MLP neurons of a small language model. Each row is named by its layer, matrix (gate and up: input weights; down: output weights) and neuron, and shows model dimensions 128-223. Each number is 128 + 32 x the weight over its row's rms, rounded and kept within 0 to 255. Numbers have three digits each. A neuron's up and down rows have the sign that makes its largest values positive.
After each neuron's rows, "fires after" lists the tokens most often just before its 100 highest values on Wikipedia text that the model never trained on.

L6.gate48:135101101134106083122092086110120103162097163135098099139145174142094158155125075118223150197122150210141173117132160106138141141116157115060127122130116145147166134161136090132085153120145134096027127145150098160131144172150104150103143130115091091157139137110116150097089058093156108058
L6.up48:173131131130113057086161117110108054122112167131139099057156150103128181186119095196147125127145114135126128141169109126162145075101105107125086150069083147169213197122156115168122151138116116165156088117102124196077077116078125151126178139117094104154157131063126111092087097099145107126
L6.down48:151101157114128124142069124049129128103141212109167154141150134111158134131144181223128149121138146035096108095106160132112187097115112147133048116113150102162174180125130161108177128150143117146209090092139120114070130139145123139174164151101142081153136130104144088120150171123131185101
fires after: " /", " (", "1", "3", "4", "2"

L6.gate512:186118152090141165180116087102180104172128156140097080081138092138087107103112142137157141191182130093175187149169217140106167178124177155081137111137190090138185100123099084164095153137149107182126098109135059136139148098178110124092089167090060103171115156117159062091109174132112069097
L6.up512:088064143112145137126127147150143112133144128071149096060138134134112177181094081186164158144153158098151166098083092116169112148082111148160149152205126203052145155130075160139161105089087103119125142151121128140146123089119124125116129137126121117123185156137182069146156158102147204147
L6.down512:167139065136175128081094102103135166121143158103124143165111175143114123121083081065121104134113162200108054119140133147127107101082120080115186098047163148190156182167121074079072115169193196148126129157168148112146126137097105105113168102123127143145087179169134138082133156150115120202
fires after: ":", " non", " ", " x"

L6.gate129:115119133211123066113071124096147182171184153088141089114148177099086201115110123128157147097133123121143065158110177163092185159164143146111092125119117158112189148126163116136137131154130131094152151086079109112138083142250150127064157121142103084133139174097124114121146124098140162112
L6.up129:154139144185111044139097102143139203210151147132115141149089102082124172117146050171117108087184092144146062181140167074142140185146141153155131105135131154097144133105172077142121144169134111064095094107085089138106118174138142082063183135149148127179136148134121165131110159149163153116
L6.down129:113125076098168149196116125113146129120121149149124153126134058110112127125188181143032130150120149162120111116097117037160073190095111128080144109137158153133131129113142114120091108043153121107130100141135141093138177149056070132110142142134133123158114165126117124170151103114129082113
fires after: ",", " |", "9", " the", "6"

L2.gate38:111131099161136138120123077091111085134133172181102112172117120107127219149108093099136184133098112187114095101121113113110117145088154131117097116110139136124123131120101141127104122096155149139114134146152129077097224146099075098086146143145103114148157154113056174174135143103131132094
L2.up38:104113158159128126054168123114100133147083217124163121056141098112129132165146131091126140111109148132091091093122153145122156135115130164100119139099101156131191091112171168119145113077165122108167089083152098122176175203158071096090128121105117158052087178148096158112128135085159134106
L2.down38:151135141105059099159131126145129180154144203129194105005124118120081145114104087135123181155153160123122128114127107157131159139093119155149114124130105164124126126102151139153117038095138084136091118178139107095097147159157137097154144103152170128125088145132119097037121111113112131105
fires after: "\n", "0", "6", "9", "mi", "5"

L2.gate454:101138113090121051176129110089136120182159121125148097100150132095095204124145081083124073168102167183153107137114122128097129137100173115080088090096141156133102148104131148103135165113134128101050147146125124124189175156163088069135187166133115086174122124141088157151158098138117152109
L2.up454:094151104111139052159097175095140170174153119126123122137104131091086205109113125090139064163138122205172074167081099142161103141114152127085067133097153160126096082120137125094150123096131144082079131138116142115186203135143090123153122190197114143175212097140101131139134145147132107122
L2.down454:124197113142101142139125138074178137120140176122136127149130162088111153126124189199074141108184092177149111110041114138185177128084108124101128139087146127127161075149133128170128101115119100118128157144119144098122168129075081179158090155166122214159132102140157077123136162104127063106
fires after: " the", " United"

L5.gate432:146115166116148136139124090108101148143133122065125123157184149123191154084141105134161104136154173174156139101086165082120111135165117093127121158146105143094149084101110171125095072137136107090145125113136124134130113131138094119137072128147186111161175126164071189151144105135107162139
L5.up432:094157092110134091138103104173104110153165113143133119131184161106195177126165140080103137181179131176160150077131109092110051186102135105146137129097069158128149105117170068173118104104084116036156135071108173121097188119088118129136150148148116129154116062187109176135171088118198093132
L5.down432:146102122114153153139150128229141207152112127126153061114132148206129120110143096110155148148121189109167133155148141174064130082134084155134106095131107140142088142103132086187127168153131135168075157139140152133109122174131118137133194157114086105130104177104129125124139098061132162070
fires after: " S", " P", " J", "S", " Z", " M"

L8.gate395:143110155166136116099106119145163079188116096134146107090100094122151157104137128154182126135166131123151148145123141106092146122124190126195052092080170142096186195130169179095091171150113089109170079118128071192111058073099058157099110131115149096174094136142085121136122129149116177087
L8.up395:070124155136114115114119088113083114133137090187118133177114110163133055129146085053136158158167125131121124184150124123188154147165121218099090091129144161128142102135093125150166120170070082149128172128119135117162089093115154109103132123129150158174088125076154099126121140155138178129
L8.down395:119143130132110133156147107125156148115143102134145114146127124174126125123147107076124148100153201123117070123110099125101134134190187155065116097094192131189084093121123125114152128110020126111121147135145119156200099115086180065075106113109079152159105060090125175137145115145092162154
fires after: " ", "0"

L12.gate52:142131168090083169080139138155154145140107112066081066187139078146127191118167130148195095131153143178186149086135114106137166158074161114114095172129192130113144129080108186152107144176130152105108084079165097122124077145142085129100112132148112063130124158112130189109155064076150140147
L12.up52:113146092197134070098102116108113095113042105112117123197189125135161123128146116074153091173104163168115137138115137147169140166123127190153140167135098165139126091065159132145166172072111151116146140215136125102160127091064180100122127147144138154144122081121119138139106094150153074149
L12.down52:099127099131122161180092179100128137145085137117154153111133174132123126166132131078147187190090129142049132120090133129119130130178122203131094136159120108117137077093196143111163123097136191124095141126157125111149125081054119063186161114105160112074140145146100143174114087200173127161
fires after: " ", "–", " ("

L5.gate502:146118185089049167108152134067096083111122122105136108162181135121148069077091121118128139100115128159197101117141114131119173190109132092184119170121114114168120170111095191139104119169140088144129075090109151163164134150151117134122125169155150103120146171202173179155161088077094110082
L5.up502:098155131130106119118128137163126068109103054149093120144081112059113163169048132124115166140123103150133138069122088125167136122156117058130134178088138104124089139105130145160128114128106129127178108126110124158110094050076144150140070140108062127130135162151057153172152117131151124161
L5.down502:173089087110075102168127074183143091145113092147125134184101157183155146152189133174153144142131181149095149146126114129122176145189163130118100097092143109095131077135177097153132131110122065145138131157158170113133089128134137129108142065112153147156185220079152078139112104100090141127
fires after: " P", " T", " R", " S", " V"

L9.gate437:103147154195086082132121151133179095193072105080119120140171123118119127165096071113131103136152123119203114163152124140130157146153134113168085115113103090135113167082135130109147186115120192093062141104117112181215146143154145106087136156125142126101131127134092101110166076163125159127
L9.up437:095118133074156072139077114122176123164142168112154092097131089142154117130110095110125137133219123133169115151105223117076166159130157084112129105098161129115097150102135124132118181098149164086098091134121127107213128142176146090091142214144099129152099139142077146073169167161075164141
L9.down437:130093159142164163083126121194118126046143115136100072138084141069118140124130201154130133113109116142100156091154078083163156083131109134127143157150107101131155007117141130080143072136119099127118169130141122120060111110124064128142102095135163145132111126104161105115139093107134183140
fires after: " |", ":", ";", " the", " →"

L5.gate64:140101116105068185113119138131088098098115181049059086117148171112171199141076109098179171186130109207081187104154093094131147082165152148073117166123110131155090126095132137142107136127150198101070086107176151138092153190163122117124130151130150093113105167127163144174107075102108126067
L5.up64:118119101179123145177136146129189111156138131114114153062098178117050157091045112064161094175176156141110103141171116069118163136130168091133122139118113155126147067086144130120128164094149143114103146178095106134123118121115147088077127102191178137110130106167079117106141142154136064143
L5.down64:105107055109042106135133165139176110154078112154132108116073180142090120154070137106126158093137124166115148168177151097124094104106134075117107141092150168124160062126087106105132175102108078157088111176099118102139107107076150128081152123142180194090128125138097141088159113156142126136
fires after: ")", "\n"

L2.gate137:150088108052157136145143075110119159121132098143141057104128132129152109078160115126174148157092157137100083142130133081070198125110187150131205093099179136160112148116126177155127162117123122126157123152177168179098115125181086125095155158147152069153081155104110132101217153106168137088
L2.up137:189143171079093142176121139154134143111145094187148136126136159124113108102156156129112129139115171095163084134154134098136121126154027158126110099132142131123083141156212078102130150145103131102155201153060090104124125098116140112130112135091134207153104097103118133116116150181139110148
L2.down137:118067092088173127100135087129112136154140118133077082094147125105125119082101142172198166134144151118128146122124105123132207090154194119098155135127115128125173183167118191102076088135103126110106167104190120129125177129130078094176185142147150152097076160084132093137173226063101149066
fires after: "2", "0", ".", "\n", "1"

L6.gate88:145046113130127121173110106143141113200150173154189135101103130170163036119128131116114153157150096157090102180144129085076154095173137165097084123107106139129118172126135139122155134107113179148120107138097197159135100142136063070114118152066188083102108112144108075063137088111104119090
L6.up88:191157113092133077125126129108105157095112137058114157141157103127114066080176184129089085103140093138084156182110118100155100110070142123138103160159083134142089163118155085174145081081140180099141136103122188217166145089162145078200096193111136119166119138149105123124135100077130091099
L6.down88:103154128191226151140156124158127196149140064158114143158124115172074148089109112154154094126045099114159095155111121139110154153162116120146146127109126123125124083136113062123049132148103103129150133147166031139130167147057141115137170151193108159161183112108133168134100068178123128131
fires after: "1", " No"

L12.gate192:251142158123125130095123093109137137110134116147136124128103064129121100137169175175168136156115129117111104163124074169101193108124190146139087083143191172084106096130166146110084033149120144082138092137153183151145169203178111088152086131088153110149107076094132066148200138106108132118
L12.up192:166129119118137171083146144124116207125092179128147112137129136137126192135222132117155144095100116114082061174123128125101140154107143090141068136116152143157135060100141143119120083157156125133104082102150127136163155160158136063127095132093113132143120129147098123163136157128127096110
L12.down192:092146086130147087176119143109155084118106074174145151094127112177158146152096157114072136087141072121112142154044201102171080145153112091072179163114130160148126141116151108164102224109164126128143167104090158124111092115164072125128152121155165100113209161155144125150122141127143170102
fires after: "1", "9", "0", " L", " |"

L9.gate490:123096155083106109169175142060100133152122135068154121130171126091159153091132128072142152105157082163148065162136153111134136092111148081092147090112105156153170143104141157132118046102131172113061099094150164098173149102169130120109101162149179104123155129213103172131200086161126165122
L9.up490:183174127156101177157141096113136160094154127166214123104086173158158149159161184120157107126202116061072116083147153097094138167111081151112065159074095067142109135123133134125090064166122147134141203077146163139177096112115143161156137171134100144147099078131188108115082142136159150159
L9.down490:127125159113100104110120124153120155198163138115111105112239115105056129154189178141079096138103163109150111141169092099120111109119155093100132174128125173124144116078193132138110168101156146143090176108101117157115138056155118069099152160134063148090073176135142136124118098127141128143
fires after: " J", " N", " S", "J", " ["

L5.gate257:146090113099116106114137146092083122091116111084181085210184122151153161116134154138195094109107167169086109147108129110103149141155209082123060137141158181114069141096124159114081111146129146058100149176202174118144141156140114076128124151124142114101180165148129129119142078075119163094
L5.up257:120073110086147112111166127117117157119101143131166145181132080126141142143167123123137102098119114121101058072157119083111123150080230118143094143113157118102102118110168142111129133127185154079132143147194142105109189164140039071128153115132096137110137151136150198093102109123170098135
L5.down257:159060192134165130150160146177140145204124158143157191138090075127086116151170132101146113160154102047151115123108107101142112104099108106174165145138146157142104116091138153158166164105198143153111145138100047119114166134114082098137101115114076140115166094105159194116119114145188105128
fires after: "0", "6", "1", "9", "2"

L8.gate560:088103140185121168051105069107117133132145097114122132121148100118143177143109155105124142137100172161113152147151129099082156149161141113222079099137136149105129070133142151131117142162114156110172091087172105114101133127133067103097089150102159109119108159101101176147113104063135125098
L8.up560:136126112126125142098188118069091147133114104139136167091119110148148139135170156111107183068037133163064121122183188154025151172152111115132109091195113113158183080141188136146098124150188112104090144077135123092103131147123148085127121101123104139142148135136161160124106081150108118145
L8.down560:127136133142127073105127197130144160124141179199156168124082054152110160172138156122128182090140138094133133079089148135144110146111092134127145150136078101090149091138180116170125117150168181132109140071162117121099169175182109077161159110140080113118149164128149156145164125121114115084
fires after: "0", "5", "2", "6", "9", "7"

L5.gate565:166159159161043109117116178084124117146109150079139086106144145094145080130130084142141127140110092171137192104130100104129122165141120085122071131120184113125159100112108122134119067167151176132163120127180187123081158153128094099109139145153135097113146115111130134108128040152127165060
L5.up565:140117152136140141114170126113050100090123115183188121159122142112090125114125070171090095136156096084034151182120098110172128158159169198152139110117165173124166108114088121114135122123128208170184113154115146125123121140140128117156103129072153127159151103087158093137168129106118160148
L5.down565:175141130126163156198142129118109115126194151074110143210147092135133124157092093130125143132135093108080172102118126131131151105110150137101098098107122108089162111071072101132139081089178146178170105100140156146101062059121070108168086095156122160097103070085150103179085105127125129150
fires after: " S", " P", " C", "p", " T"

L9.gate315:185154133182131110132086099142086134126093120067092087190164154093137190078070096080111085078158216199133130154167113105090138185133134125173089118116116120103160145123115122068111145131128122072092126146115066079160167066147116152112106175104121087150131122140063117146139110159108089159
L9.up315:113146084076093106176102170122143105101129156068150117132096192079150098168100115120082163083121105147155084164070134143150137147124097073124124177113185148134110146157095053119105146159127147127082146115069063133112141174157104111154167171156163121109188090139095097086189131090150171090
L9.down315:126167169154123127125107111163141115107149096097073128069099101098102120157122149128124180115156133082184193188111123122102153127088119095175128090129133088086135081166157140234109057163101091122134109116156167163165100140126098092149128081112134167146093066141161147161160138136127172106
fires after: " the", " a", "The"

L3.gate590:172135129136113117131148090161154134163123146133084121074125124128106212066146092110119096134081146171115065107154144122108119172172156109136095152159158164085154133100160101089112093107134139097082132121107138106147181141139109108131157204209184099114119118102133112189172102087073175086
L3.up590:172144103088134142157084102150164166106153109193079130111104104102131156055102151075095122156070181103123101125058163133160107135164182118152126124142128197062081106138147134106141053071132160097076114114115113143168142139103109136098115162180135150137157064166116111162112145141128204136
L3.down590:125134079131163102126069091142117131082138120176100106180066122090171117081128188112116173118098144045102148093024107110128116117130128132104091138152121164121084121115105137181128144100106134178161124109173111137114147138134085061090122136054104144144109070128131102095139118081173123112
fires after: " the", " The", "rian", " st"

L10.gate524:120129097099099091186176077132099133139147132132138074163117157145122146074109117097184146185135151200109128140136118119034192104157139145116178169164132154135078147148149148176103125135131095071087145147149159170146028119156155082108124172134190078126096093140127187141077132148105114132
L10.up524:160088140117132105171114082130132146176094129126130089148080171201091096143115055140141150223166147138116146171173067101112137096164109178092107092151156128098145132153127105066130100154123076133147158089151129150090109132135085147126197097077159113136099141062117171151168147110160140167
L10.down524:140125138159110088101134127145156138146077099098128128153113147167067144126070078143153123167125126090126126150194083136123181084165082122145149134181063118116151184079143138115160145138123105118129146131163111123126109113154151154150231151133140168163122134151108146168107156114097138155
fires after: "2"

L9.gate681:136136145156072113114158122122068107152101148128133110130125132169111182185119132089153187152140116240113150171126131136148167146118160156123063197113106095164141125142106083126109138153150164175097075135132104135107073132162131163112120182131139095073141183142172124105138142140153097089
L9.up681:131163103091146071119074217107114110157108145040155130166104087130218149103090134096165111115154109130079133168136158126119114144085142109160102095184105119125119140088130072160144171120106136084111078178098155109117134141143130123115152163192192145123147113196131130152135133166164133130
L9.down681:138080160162131132176138133168134084130122165140148134066091095085110133119089137125099157113134101115112141079173100138156114143132152070135134106105151097173126211120109149167139146098127078174151135180118131166124139070113136020061092126123132167104151130180142108147049137116145091194
fires after: " |", ";", "|", " "

L11.gate429:153155114100096083139128107198126108176116139087128105173112143162070092105124088137170166203159141150100152116158133107068148071184170119103106083194161121105156203083102180133092097160125120076095144146181175200151105117116103115120183189104141096128080130128116175165131145147102098156
L11.up429:128086118071126090147123131194130166145132121151148127148089120142119114127164121170154091235111153099081095157087093092113143112142110172144132142164158125134125114167074108089136105158165131171126139106133152084124088151149132158153142149131148119147152179109139144142116106151088089136
L11.down429:171140146114127066112122165134127155099129100093113129150109171131103110127101115183175106174137073109052153098152071122112159123163135160171125152220067102127203169091156127094138159121118069133149184060147143127103125086131132118157212151130140101112102121152169121144165151128144177170
fires after: "2"

L9.gate429:117034143105103161171117104110147156144091087167095147144105124122169093085147127143159159158138118162142062156173087082084117123164225131140110132080155140101133118097160076096166152153080116122164111104138068121140118137098065127133131097162156107143144178097134189098157149140158112105
L9.up429:100123133139138078181080160093150167149076169093172128153145146133154142136120110063129136095115172168075151130130079177134126118167121186126120174120161131112216106080133095134163159103162137103166128148119122147193076106143164124084141115127081152134116116117124122114131076182130125111
L9.down429:122187137218131126122152099159143128131106109086133164136183169125113158106167102125177055133147177116115166131101119104098151101157168121136148136074138106069110160189111137170157132142090149083133164156173088169170131108017140145144168135092157140072117102212093120144117049116142135150
fires after: "0", ".", " ", ","

L9.gate582:112054143105123130118104107100109123115151157110175102157217085184149126102121092122140096157104129171111091115129088069131103069111140095117104119153132114145122086081092121046122076142153127114145153128133134125114152181156092153086172154100135085123139164141118142131136135138146183098
L9.up582:127045113107148124085096171123075147125156178106181095136153081151115159152114074082123176185095111140118134191080086120170093102099121141128110087202115158132114115171113075111107106138160103112122138106101129127129131131066112170110131117050128138120127137134151101135119143144204149134
L9.down582:155114158131163112134158123143114115164090097146123157114087136071049155157115108143149141142136101075113115176105106161176072149156093164138099147124093094114123107168148110158176132124151097093090168112154057135154127070103194172084143144153097189097115130090150099089106165114124131160
fires after: "2", "0", "5", "3", "4", "1"

L3.gate663:113067144183019093049083144175170115165134122115107122125126123128159163209123085058135133138125116196159142153145114130149136087121183110048113162136127115206098085106064125176101161139154136176091153112129155129125144125151099159089117150066127090048128103058133094132112077130144172064
L3.up663:085118154100187125104121120133087126175134125111130094108208117180124133115150140068142129032154097113116160117104105163202112097106126123151110088140045066088166117117109188164143112128152159119173116133076103079148104148165164163100146139163114162112161151175098146116146154103068147125
L3.down663:123133073135103101092138149103136109103149126112094124150077062087178107127137152056121143118151090119108099220130149116155061106130145121154103106111074153128143183136135098146129170130180112210178114182117139112118207173131161081099166138155175083083132110118127118141099118114085113159
fires after: "\n", " |", "-", "\\"

L3.gate672:132072152138093120107144092123121117093132193085099069097108142170123109169102094120176207167163065153092206150120115115113131152165135125042071136105154073190113118146152107124080142126096151104100127133143175100162133142130156149112146108169120089040147123090039165130139156139077134107
L3.up672:134064174135142165170128202142137139184085092176142086140079094130129102179138121098131156124157136155175103062141098126093120133173136130179096116094099085124113105103134132125132074174184116109151166146103107110113171160163067122128122087142096134103118203118140138146139153102128107180
L3.down672:138210127084123101104178126127095142146089126072116090146155163121088125131099228149132121148166146082118158152074132128178162150130087132120148152114124180125148157157116111131090153182085156162069145089156143135188134101095090106145149135168190069123122086105126135197132166121078102108
fires after: " is", " |", " a", " was", " Total", " Gold"

L10.gate404:082192133118093085106110099103092079094131131129149129128181114162108122132105137130093094119187100131177123161131154111109144115134150094168095068168144119156144143135128060114115126091067157078086116123132160128120151159186088103169100178101172091165121117183074078122195155117112201149
L10.up404:112168115123110079171158115133175093135122137138111146144114105100081109172155116140109140101190066152200107132160140133149181146143156114079108155142198179111191103143088120058097141115071119097078104077117132131139127145207114132147115151167146124141117108079055083126174149104179144137
L10.down404:121137156114159135095103087119129102158116159124089122151133152121114140224135104129185130100099110190099107153088172127140122107090115163184030113103129132139148099103148104152139152133155109197147135103131140131091124108056187155121134131157141191110130143102160133104168065138075114120
fires after: " the", " |", " a", " as"

L6.gate13:179100139160103087147116116171153168117132149149157107160152101146180076170141107135162138136129170202085082161163184135075188153153126146089118089137123138113094113101114121126080102159150161147132151108181229146119055089129073117131161194085143103125124140140115152115114099113121111082
L6.up13:140129153202121163113109125175133165094124149149117140134112161140111147160170132142134162128088103174085113149135160209125123177135076144023182125072075132143103129110118100139107071194182155122110164083190157077083128125103111149102133139148108137087172105115153164107117057142117123192
L6.down13:149147112138129135103142126113164141144159125106082133161063069143157187045138148148104135112163108089128145184080095156130082176108116126108171155079103133081154150162127136189117065153164101129136127069107038129090144095163154085209118117150109120090228151145166154118155109164126125140
fires after: "3", "1", "2", "4", "7", "6"

L5.gate566:149099134107109145106177096088126112090169021098145068118181143168189114118102120143102135112101101179121157138134127103117130156090112090097116153071118153188146104089114108133082110158098121145132129078164168137183125135178100089137178148148152084144132173182140111136158062130099182111
L5.up566:068103141070116117131166149148150127146143074100160146104174130108218077113074095117105177137118082122170098081108129184110115137085097119097119128129170119109122108031098098192182151098118159139165104081143146116177178142134117099093176176154111130084138156146122120151128076153159069167
L5.down566:128123080118073129165114131147179172130109136128187152103166117221141103161128127113099165126130121083129148099137151118110144171098150177104101071177166130140139117118124153181151156134138177148125125198136178097132118123167144149121164123084139103119100185093111100096141160144161116103
fires after: " P", " S", "P"

L6.gate393:126118141141149100129106087129129087171146106120159118105092137154162078132128117185131162147122122209196093125158070150052188122097124159174135154126171116103118141117139137130133178139143177151141133127145187152090098113198102090130103147182159078116110166098132148089164094084150134112
L6.up393:130157105095115147156154171163089085125077154104131120152136041141119123097135183106080079102202108074131127127156144101183074106106139180123091102184131096121087160138054126145097033068106125075141154138135204226167108138097125112163082087127133092182177165170131112083104155049124112110
L6.down393:077122151144204130125211150231090089165129025134106130107102097106034120157105144088176153140093122120194113149135111099139132140106094140152131129118184089123075131121097142135122120111125182148059098140149066152123131129135143134158105132102094126168178120172094096071124078105105152142
fires after: "1", " "

L6.gate90:150092180140071117132137131054079130139101079133162077153174180106115105136114094082144166156145150175142058176184126122137132137092165117151129144129176138160152188146148113089078091144125134120084111071097128131177159156177129163128113153123145075148109135220151114070133041138128122120
L6.up90:113094060147171089126104106124144088106115102111169141163150190128173087160183126169094211076114120150121092171120089086149162117118184116124159128059156152056145081151121130084136115104123172167132163145142154078072179149194108103096180187105119129137111122106139124174098090066134090182
L6.down90:186091105166220107109137111130155126105114124131178113168054109165153162134116065068183132152142093146126125187119126090179098090142102109098114150145104095082116100166099085134163120118178126155100106109154103097109147134075068084163090104169144192134127143103086126147082165125090142154
fires after: " S", " I", " R", "I", " T", " |"

L6.gate116:152203087129180103168116117077151142152116158113113126060127087164125110100104101119084138105174124092114112175130123177032172055073117100113119127172159136131130178124084119170157171138146128090092125090082206135103082101169109118156160161137157080132132131129091106089140097148125121102
L6.up116:167132079154143055146146161133132165179108105099112106134152110141154091155140111165135078078173140161158137113110089138105173153102100167146123076140120113138112132072078153168108183115158146088163114179123168188140066153177126136093134157065139091080081179121111134085121144107149093120
L6.down116:106086144170194148138214151228115116187189015147166137145110132194144118119171128149164129152062109116180115125116119124150140118180102113133156188142123160077115155128124161113135110152127108135081109168129059162114179109100174094094133095105126156154170124106109159092134060146161161151
fires after: "1", "4", "7", "3", " |"

L12.gate95:126093115097108084173066137130116210190099130141147143146108102183078116150153074071147119154063119158086139149193165098053159107161155168131139129140118099104141108105081109131148145150090122083101104168182140087145037130162149120106170124116152111162120177115117141099164133115118067121
L12.up95:163075124087118134097170057169144122206143110123135107128111183190086113081185137128130144117109100112087135129094121145097110075136063139087144092118084146116184112082162145133135115097189039120163125110113164128111118145190116144140138151133140122157111056102144112087096172179096137124
L12.down95:118156150077137121093118132110084141156150105070122087145157134087079174099094148184145197126157112131139119118119109092136176067130102182138103101140170114109160196114098135123111061152187133083103140128130123109108147146163129144192180153130100092105133191047116133137156152074160175121
fires after: "2", "\n"

L9.gate88:107110149074126118096056097135091170121117104131179115148171108113175042109131083143142118136104156149141076125131122069143117133177191118105087097144164147122112168132121148115119125135084098114142127137182110175144151115094087098119116155120112117205105132140164127158115088139114117070
L9.up88:154116105148147098138119089111115150084142146109094103132144130146151133180106145090187103132071142179073111111141125102183072120168112209087175120165158137144155128148112139090098129159093076124080182190146140139124141074070192142160124116147138123171087166073145148116114112141103070102
L9.down88:136088128147118081186126039110113128132135158119180049147131171120117120134098121111158106159155113129096127083069100147157167118201151138119093209139147118150103117138060103133112111136104161112106162099134100164144128044047138111100145079123134132114119114101131146091156218155154091153
fires after: " ", "0", "–", "5"

L6.gate449:152180160100100073090182091067143139132101117083160086072147080196138174083105179179117168168120145151110122113059124130115174123137123110154133099047152135145141118155140174096102124111133138115131167111125211131162145138182155147118124149125124097114172118087118090083167095156103157144
L6.up449:082129088156163185135110140137154101116129189153152157130046122141128116126161129109105111090099113149151132058127124108130129122149146101118196139093139123071121083170103090152158152116186154160095155123092101133097103107151098113133157157048113107196121103165113117037147129149124127111
L6.down449:167080171137152147166125125148114103166129131131134129134058107146149152118115121115149089137126160144141060128138116108153212108122180155095178132186218137182071124163098171136151139209113176101136136161133088153129121151162100145145125111103170126177184127123095156108130137110109105134
fires after: " ", " in", " Ex", "ex"

L5.gate88:145127113082135101061135148095074140095058076099100105129118090141151151109162115119116136084126150134104141144120149124082156144116104116147135119122155128141149133109162165124096081130139183046127176157141202067119122108187090146116173156173155046110154137092092165099179064060156149103
L5.up88:093109076124125087154104080106138132108119134171132150208135122105068104102121132095105069107107116153122086143130156155110133176096156165131172118142163138113123198107138121092107079150155124101161127120143182125146124151147122070108162124149119105129064113140166140111180062095152131094
L5.down88:095097127134175205212110125250168117120235135085147121166074080134118136138127103083160184087140135135150119145116101130153109086134185132116098133145116149143148131158106078089136120055147089150149149120114083130132145170099133081105100093184077161111124146125104157128117168148111182121
fires after: "1", "4", "3", "5", "2"

L5.gate662:105113171162099108153175092115070116127089091114155120168104154117135106149147092099128158102117118255124144174157130084166115154126118092113136118131176124192127126115166135155106149142132120152066105161137104138125160151154123131147135120082120097136173141147093161175165101087124143100
L5.up662:104135167145147148078113162125052119113118117113159114099145148191090144123057120110148108130118193136177115119065151129135163116095177089191099100087099105136123092062187164139119076084138135105147178094118108072083172143144139177118127054161106137084130162163096082076129157140138169172
L5.down662:123165137101107136150079194092153045150112126124123113113138100124111138113106126132129173152149158174061137130123134130135059080073148079189123140084138108135156118145124090124122121107137119197157097124096140156162147105089122122114139142127199181086100106138107108156160146170097147191
fires after: "\n", " =", ")", " |", ";", " is"

L6.gate542:132108121157121134132143125072104058131105160050152140134102147185109142117126136163128125152127146186111255179138108153115148136148133167071086188163119149128178142098077198109094127111121170141113142144091175112097145125136117116143135135205141072084149142123059123144122146085098155105
L6.up542:144120125116144144141105120167144150144165155212144115145052152073139063161107142125153117149153116120115073080072158070129122101166136155125145111064195077088126162155110130091139086093133078098192150093112133173107076092090146123166117113149112105132125170160141121136140081125173154104
L6.down542:095079105129141104105161109169155125143172088104175116158134112161052122124080132126144136077098050137137180140097170155130129108109130106111102076086106104210130124066075091128114187076165126082161090185092116135108149139095070186110119122204129103119106195152109135108199159129211159066
fires after: "1", "4"

L6.gate290:177134153132157111122070149115118181104128117109169085128077127142144096191182118141157142081158096087133171114100081138138147109132120135194127106142141126089097125131131142172134169148119116169127152149055133185108078104099126113134147157119153101108101169109136115113132169128159158133
L6.up290:123164085099158107109070132141158157155114157143194190160072086107129093172151105155115169108183129075157138184112133127096133122127122122161088080141074162072118156169153122169123142087145141146105200101065112143076083087117135078078118105158122143182080166153107119055138210107140097170
L6.down290:125128135124185133129255127255132118210131000120109130121148144170102137104123116126144097141076126156207134131130131095140147132126136132111168170129144117148112117120122117115119112144118123116108107143136063123128173135135117133129110122116127139118139101139117166095142042131129120114
fires after: " ", " |", ";"